From a checkpoint of a small transformer trained on Wikipedia: 9 layers.
MLP neurons of a small language model. Each row is named by its layer, matrix (gate and up: input weights) and neuron, and shows model dimensions 144-399. Each number is 500 + 40 x the weight over its row's rms, rounded and kept within 0 to 999. Numbers have three digits each. A neuron's up and down rows have the sign that makes its largest values positive.
After each neuron's rows, "fires in" lists the words (lower case) most often at its 100 highest values on Wikipedia text that the model never trained on; "fires on" lists the tokens most often at its 100 highest values on Wikipedia text that the model never trained on.

L3.gate956:488503505551483524492485395585551558504526475519456537519617510375525481460498492469500431517485587506429491527490487510513576590479514404567513506515525473503511517494489544474499499432422588522504507501484560494491525489451497492579495481498429509416508580503436498412541523414478532531529452519484459493516446536506424522520484522512516423531582484461534538459518543558563498492461542545566506472574524557528507463492465523523525513474525484469434483460428419501527487559528497477458516587538486463469512554472455506436494563525497545424484497544450526436492462499570496515510493548476440514452514529529521451567463468448444547478477530538558488456515472515479545516510484556497479474517536437447550515420507437436504534494529415483472506499523510468520505527577486
L3.up956:533467520515460599502412449528449427417508552556533537510543518540493526480542467542546430479528568516459486420510461458492506521523538478551461528486433519520522555495444501510434459487575592488483523500537547500502491462424469462546516468463465549520445487512487525467485561456521499558530503498494482503539521481538418541520484529470522479487532535482527494459436510537540444462448550518510456559496505501496465547452511548541552458498440411543469498486559464512479548512552477420459520580518541484435522544448504445450392536526542510407486496513446537440466450517592509505589530539460499531449538491570562457584467468436457471491533563488456519456539520472567569482533581556398471513455520539427442479433441507528478478472477480492566529470508477444488477445585535
fires in: "and", "of"
fires on: " and", " of"

L5.gate1066:448528542498557565477494519575491577611492520463507502524497539503512537462523443454527463474487480523488432454464494514520526546510513555488471473461445538474524456486396558528503504512505475475462448445487561523491480514500518498506489427506527511523468541520461458436481527482441486477512507560510475512485516547465515510441489499536478472536501471556532507516532531513555559471467494508501517494460520577443495502516493453609484460558549470538514500598471476541525468496497459519441504421492427475502550454522462561446575396504427496586483442449452468520495382528494547500484481559509476531522472466524420512514522500529499444527555455466489568490427549448464356447525492530509514493428545481503454430496473512467426600510516476502516607441516512493585530555509450
L5.up1066:549508489537487479485535479525510547474497499519540459530506476478496451509480452534504439528508424471531498507515486518532504515524487532481424428443421504503454479543447470485518503550540486480467465542502488507459443503469482491566532517513463455559471508480552508513551574507471480467544556538544502562563504545522492478480548512469516423557502433517583592425460514450475504511440467460480485435477451550556555428550523480476514491464477528523476456545506439534509440530491470554532503522498509445532484453447511532503528530455435512476529450437423542517460462530503436495501505485520530465567501477431468587473514534506518496504489490525442541412439556522444414555515461462457610515515481536525479500455498568441499463442467441474484477504537521495485506460523478
fires in: "was", "were"
fires on: " was", " were"

L5.gate1125:509486540571467540602509491590436455480478511517537503526476519494489493432473528485517492497473554488526498441541485565512416530509536477509497511508491456449530557525476483541418455475501525495493477454549486506494531478496485418535513542404511527473448566498489469492529512481472592523514474529445527506464519450467591488550480434570518540594523629422499485464474545490507482469492485537557472427547474502536503538523527486504507524520557533439488467548527468498430475444515516468529555503486447457519390569593490492517436431530522496439494492420485508461495477497499503482515554482508535450510482525456491477528492540473455449462515510528554424425533512450571545423517505554386464528530494490499445484501506512506489471499565481519570525458407493521500501534554493
L5.up1125:517486516537455554600529456497466485531521571474493502519498497514502552482490545502490517473537545493498445438482542505490495521456500470471478574605476553484525489536501550532497514459579517444414444535476525517451512476490491500569590533519492503477459444572529530462503471463526615517535463438459549499456556456506490493465423496531615423593528578512461535482445511517406513452508486563504529480508511485491512544511553461571499537461555550462478447518504490433496500520507534522515565594483497495461421538509442510476509436533489517448498483451521452471505461480523497524408567505525543506516499571411535476450486534485497531561549547505537508438562521489549458475553492531512430444448530495409451486496458545469506498447466469503614479485444448525528529495544512
fires in: "for", "of", "to", "among"
fires on: " for", " of", " to", " among"

L3.gate998:519484503505521567568520512510542442444495547458563491455510495469550491385454531447440465592516568524463450481521477470476512463530501551563509469560507571467513492501466503530585471415476462543543497470499459456466485493477544445485525461475461443507567538511514511472545506473414564477493555505566538407503451472527428512474427457505517475499486442516503543499456478426513577503550453398521512468482482490496493506566468507521517520518576441524566490481532462528437492516478486538511541602551459476489509569428513444445458467454510576494456501555512500479490422522552487475565544470458556476511542471519529520475547517527557623518524509459558443486560593486493461497469541464521453543513520497475447507572487501501461489535485447508479500533458506473483431534459457
L3.up998:527532388479509475496499501450473464532543484436527477470525488426531499502541434517460522561453541495497557513448505454460483485540498478474521544499438500426510479438506570554477568447497530509505562555486504566548572453485547469519553477479492511474464566503495509520502499546554410545525525447533465556471472449469528467533502450573503460527412474519544481509439515515464563487514463509432476536455532486513465569486455454488516526460487461526417453484550576488444496459539461542423517538576464475498464498538471508495526520479452529467555525504503533462546483569496530481508511472478491451468548604480437510483466562476421561474541465473533481496535470448465521485439551483504472548504484436495450420471467445501463435558460537495506449571503547452471469420487531
fires in: "the", "his", "s", "its"
fires on: " the", " his", "'s", " its"

L5.gate363:550553466560453449474499457571490527464434437478493438521487454469467575501505516502524487503560478532503537488519488525504495538493494456505481557519474454469440491519541504561543444573522431438587558456509509514543418458490572420515570526513474511489476551458504408524558491490507493490483407518520515442495396548510491477488451460544556464501478448460467525492488452428465426478555495476460548471490449511557531465502485480493476556468493463481550518518467456473522516530452487509482512509544561539554482529526496543483533586503474503493486532516539485538547433426503447486450505530439481546476559531535502489499582448435464482524535503539515461538456495500535505486557505547456443546554546562476524516527531566499484454504495484471586525487449460432523456488545472
L5.up363:596527579466517508489461549503489529476439449483495478463540546502605541446521543451479509490579503501541518513417533476510459508521536576455502461500530469420584541541462541485544511473488421520478573484526473470487433481468477466461488531497473540557496452487500538427518461470583433498508441536509502562574521491469516456543546463514484526505521557494504458514425546490483549541537542466514488536571526542505470515546520529437500456514418457547499490515492466554502543532603499477442539563459500493513509504523518445506466427456558516564474464504536538479491494481501491476487487481439552485474484576463480510569531497473534520458582450482471546508409507441469452468458505473495494456466490440474431478486498480552449539496508473466435513570549576479551504475484532
fires in: "his", "her", "sheriffs", "s"
fires on: " his", " her", "her", " His", " le"

L5.gate570:490523505507523526486470464592584434492485523511469543510507469467524484498434531545472460552403493517525523439472513501536464507519513471583559540494534422470553501533567483492538513446464495395484529504470495553606509485448583543518476553498544530506581523489508407529519440520517483488487428497456545545496555485457477561480544525482463464482490491591496417533474486408466560483556455519550449453541487498487487506503499457513447475465495524397540459504510490493513491504497419470523478494569523503526434458374494478470543441531468526495483426560417446531432506448480511511500509509538567562537527546477513515498548562533564492456519550453522534563439554549510471562417481548462481490508484498517523470523517512539509544588455495570459515563490494551519539430545514
L5.up570:441486511519492518532536509511480491439496515593511470502522540516450432557561469470474462510492535488482480523579510579536501448515550520542477524542511545490471513540520427398466565556450505515490490462499485601535495482457494493484474480428513486533536493521545484538467514479522468557584521507526530541508496476445517455575540504393536522454497497499508565477457497451391505460544496520437517499482499526447531516515474553525447454531474473518545499440504499470582486452477572476540579482492488484449447417501567509528561524545448523486480505513519484508525513445490499504455535457506547461475461480486493516484401504539461528544552509515432556499450522533500472477441533482523455570519557525533507514479535496471451493517485598480486545535534450401459499456458494
fires in: "that", "a", "of", "those", "1"
fires on: " that", " a", " of", " those", "1"

L3.gate577:469464515573532515459511482472532536510497590500473479484536478472476469436441492528504493503539530520506525498551456505467447490511505438584498539568507469460516556463522491507459517521564518437511491464509521537522471519475505502461564490438540550479492522510487511471523465489567522476438437507494505461552565534535449524527548516490582540486553538507462554462532439512600416443547516492495457511511452513550539512439492478512469482465477462446477515512462533513484552450496415452519502473497563459501541460523517416427548492485510489511485503484474451487528466475504547618532463537461542462467477541514465514502477564458523534523403500401465521430505448568491530473548516584555509500501486533533498565518486507507458481530452484474536547519567481474484528458516494
L3.up577:467466472486577493448488541512499521582577570477457478506501497516469539393435496506547458506481500520506590476505516494414494470440494482472464565561489566482415472497521507460467463551571556499503496449528522521513489468463512508524571523539512519563508421468551565453472498517544502507524508470554539517563608512510515453521570409472585485566522549487504540499539479507568392464487497444508498436504461494563576458501518525470488510465471449491532485512436542513524532503499456520523471449528538483524521497514529480485532521530428478464557503524438496491549531433520570515519520523457515456420513552526419468477513529460471480498438494500496503448555391504453600439453477565473495482532502535542515544514499486502459487465479491496497553460476498410472506454496516
fires in: "these", "the", "those", "of", "both", "two"
fires on: " these", " the", " of", " those", " both", " two"

L3.gate960:463460488561458507514517516470488444482553512410522498417530459423555536432540464519496503557536531535501569448507521554552626555542508474494490466490528517477490519513506554486452449530510534552476544407509430530524469501497542451511491497556455556544485451455455418473532515521498539490465467481453486519558458601467418521501571530581494469531516490536522499448504528597534569543425531529489515503495494455485450538535556467487517478512479508450425475503592530546514586504479497477520499492520475453471485518478438491543526452535521483507472572505441477533466498468575492423539545486513455529541447511544498564498470462487471509528505438428501510525565494575428532457533518490491495512402428481500590489426513467471522503501551478460451511419453479433506492483475388
L3.up960:434605465528490544509497536488504487516559475502529497478548468461544558496486488537488463486536473498518583447515547501525541486524504494526496532490469538517512515521476496483506492526485591543451482448563507506515540474535480516519592506530485498484537503506526464506515443501458486452461492424495456531478533556516446441527542483513490423481509474502440496427519524589506523548455441512525529488522466490449454518538481470471521422492499467473453453480584492546503532444479462542486539435523466489488443529506465519486525474491555448467492558477507531466461498508492531466494436549518422543593464477513517565544517540438505543526518500485446484465562487591475549476505495485505490620414515502477500558423509483494517462445446503529527490430485499469480571446505382
fires in: "who", "of", "which", "known", "that"
fires on: " who", " of", " which", " known", " that"

L3.gate672:536564533509500511501556427530493475477457460545526542464538464488416437494460539429506458475503487491527571499502502488546486522565532472511447497514451548466594502501506537432470580510552498466502505497446462521456530501481537508485519441491470540493512526461504541493554487505527512463536546548511489535506470488548528521495503534556543522549512468571492481553511557544551522546548510456467437447525534459584442527481617521574507471464528504497453449478488446516505495522527481482557532465556482471484542513490559495488489472492502481448485540377494488508472424440474497496527532502461482443448448531543519507495567509511550552465461541519505500462432511504558437615414503493454526504450497474512506468466490470517478532522549512485438427458523467406602556481460535
L3.up672:462505552552565539514470457479536440513438529485455541492517454502489544446558459460453514490441538490483514486481463493491466518481508449556539511494546502428435502478483511448419448476490457571522576444440541487497470538511491444455488534455538507509473462412566579414482406496478524489504560490449512501498550541420486512545533523497526448440500557538428549516444554542526503505484484520532564445484528531494567476465475477437475435536492514558447542501497473499508490499475523489485534533496482436485479551558458521468518491482453431449493472482525455511527494489433478480514458481463518554477506541473483510465514507554464485501537475507493515511534467550520500542506533499458526538445532559524516463440553470466483532467471490580508472452428542457494496462582488
fires in: "of"
fires on: " of", " Of"

L3.gate727:472555498503414546509554462485454562475508458525426521423474510526400565490509493451479470509513450545483546494520474419504468476474485484513568501546483547500541521477514552548485579487574476545448503592431466562506474497480536453440481510556478543479545516469477524414502470465429463511520487477510529476504525489507463542437541504492524558550477516469528480518535522451439491527508454483575511498551490482491510509478541494548492511440550487474436443504545496549531507535452528536478495552509474533567520620437494482462446467462483481400484508466447514431476499486575470513435574403436545490527500540542497479489466581545494531474580533494522519509541451556479560516535559536442553478457485591503536493435464552499446469549385536494517539533515504548510510502524507
L3.up727:468537492503500564430502473441479481484522559541480535521466467549500510460631511478471506538510442589485517421523539438436472523539551553455513577479487572420546516516548558513521550431552486550453525560420474538501478540451465544451490527496470453553609462473481525529514531511463489469486509486518482502536501539436478573574519459587506566556538494516516488539525513493442521457519482519547450531530493480487519506476561492560504543474591467442514453507590461538540504512525512510424529495468482418556519587448513508519486497473456444421495525481511460452521502486515440531499483473480506498516497488499465532571467587537530506497509520507543466497504513489565565506559491463501517512470440539466478529492494499457480485462396469516507486551552511534453443462492503
fires in: "i", "of", "s", "goodyear", "ve", "we"
fires on: " I", " of", "'s", "y", " we", "'ve"

L3.gate1306:525447500471479490473520477513535515515512459495534521508452543492497502476453519501485455571528538556568489446513455491493483432533497456439493474451476559533504451501520605412541540512557503495488602454507503548485507559513489524504509552555491542549500473524465470517486486590463506570505517504549487561540537568467514476539446393540482505518487431518520403524590458465498466479494466546498524502454477419497506504445502517490415482589477506544512471515589448544563459560517468535525532499568513488547505514497480533380523515498540555502498464543449459571519501597478555556519502513502440535531478441449534479471535545482412453521523476551558586526517506454550516526538541504480473502570463420497543512458508547484439488526485544493489495556505446509562458515457534
L3.up1306:442535478529483538502563487497465482480482502466453508462456506481484520461471444451542490509492476494513516488520406448556481555475526562519553444524480513519505539512439486560547484462466519484434415530584465506539497511525452490473490495500561510479422488601492458463531486536446502526472493476497504455481439454517504520495420518469528554485535553576513524519531492500542554494515469565416452511480520504468443446457535458589560537496440504506466553485489447521511498518447445585531527465457539456468474502491524454545513487490465536461473494470463578482410446444469401485504525475555513458506531495514484527497502490443490484514518543474489540559514543447529492474512473431458482544424452528534550554484415556460453535505485426516517497433555513419577431577456526
fires in: "was"
fires on: " was"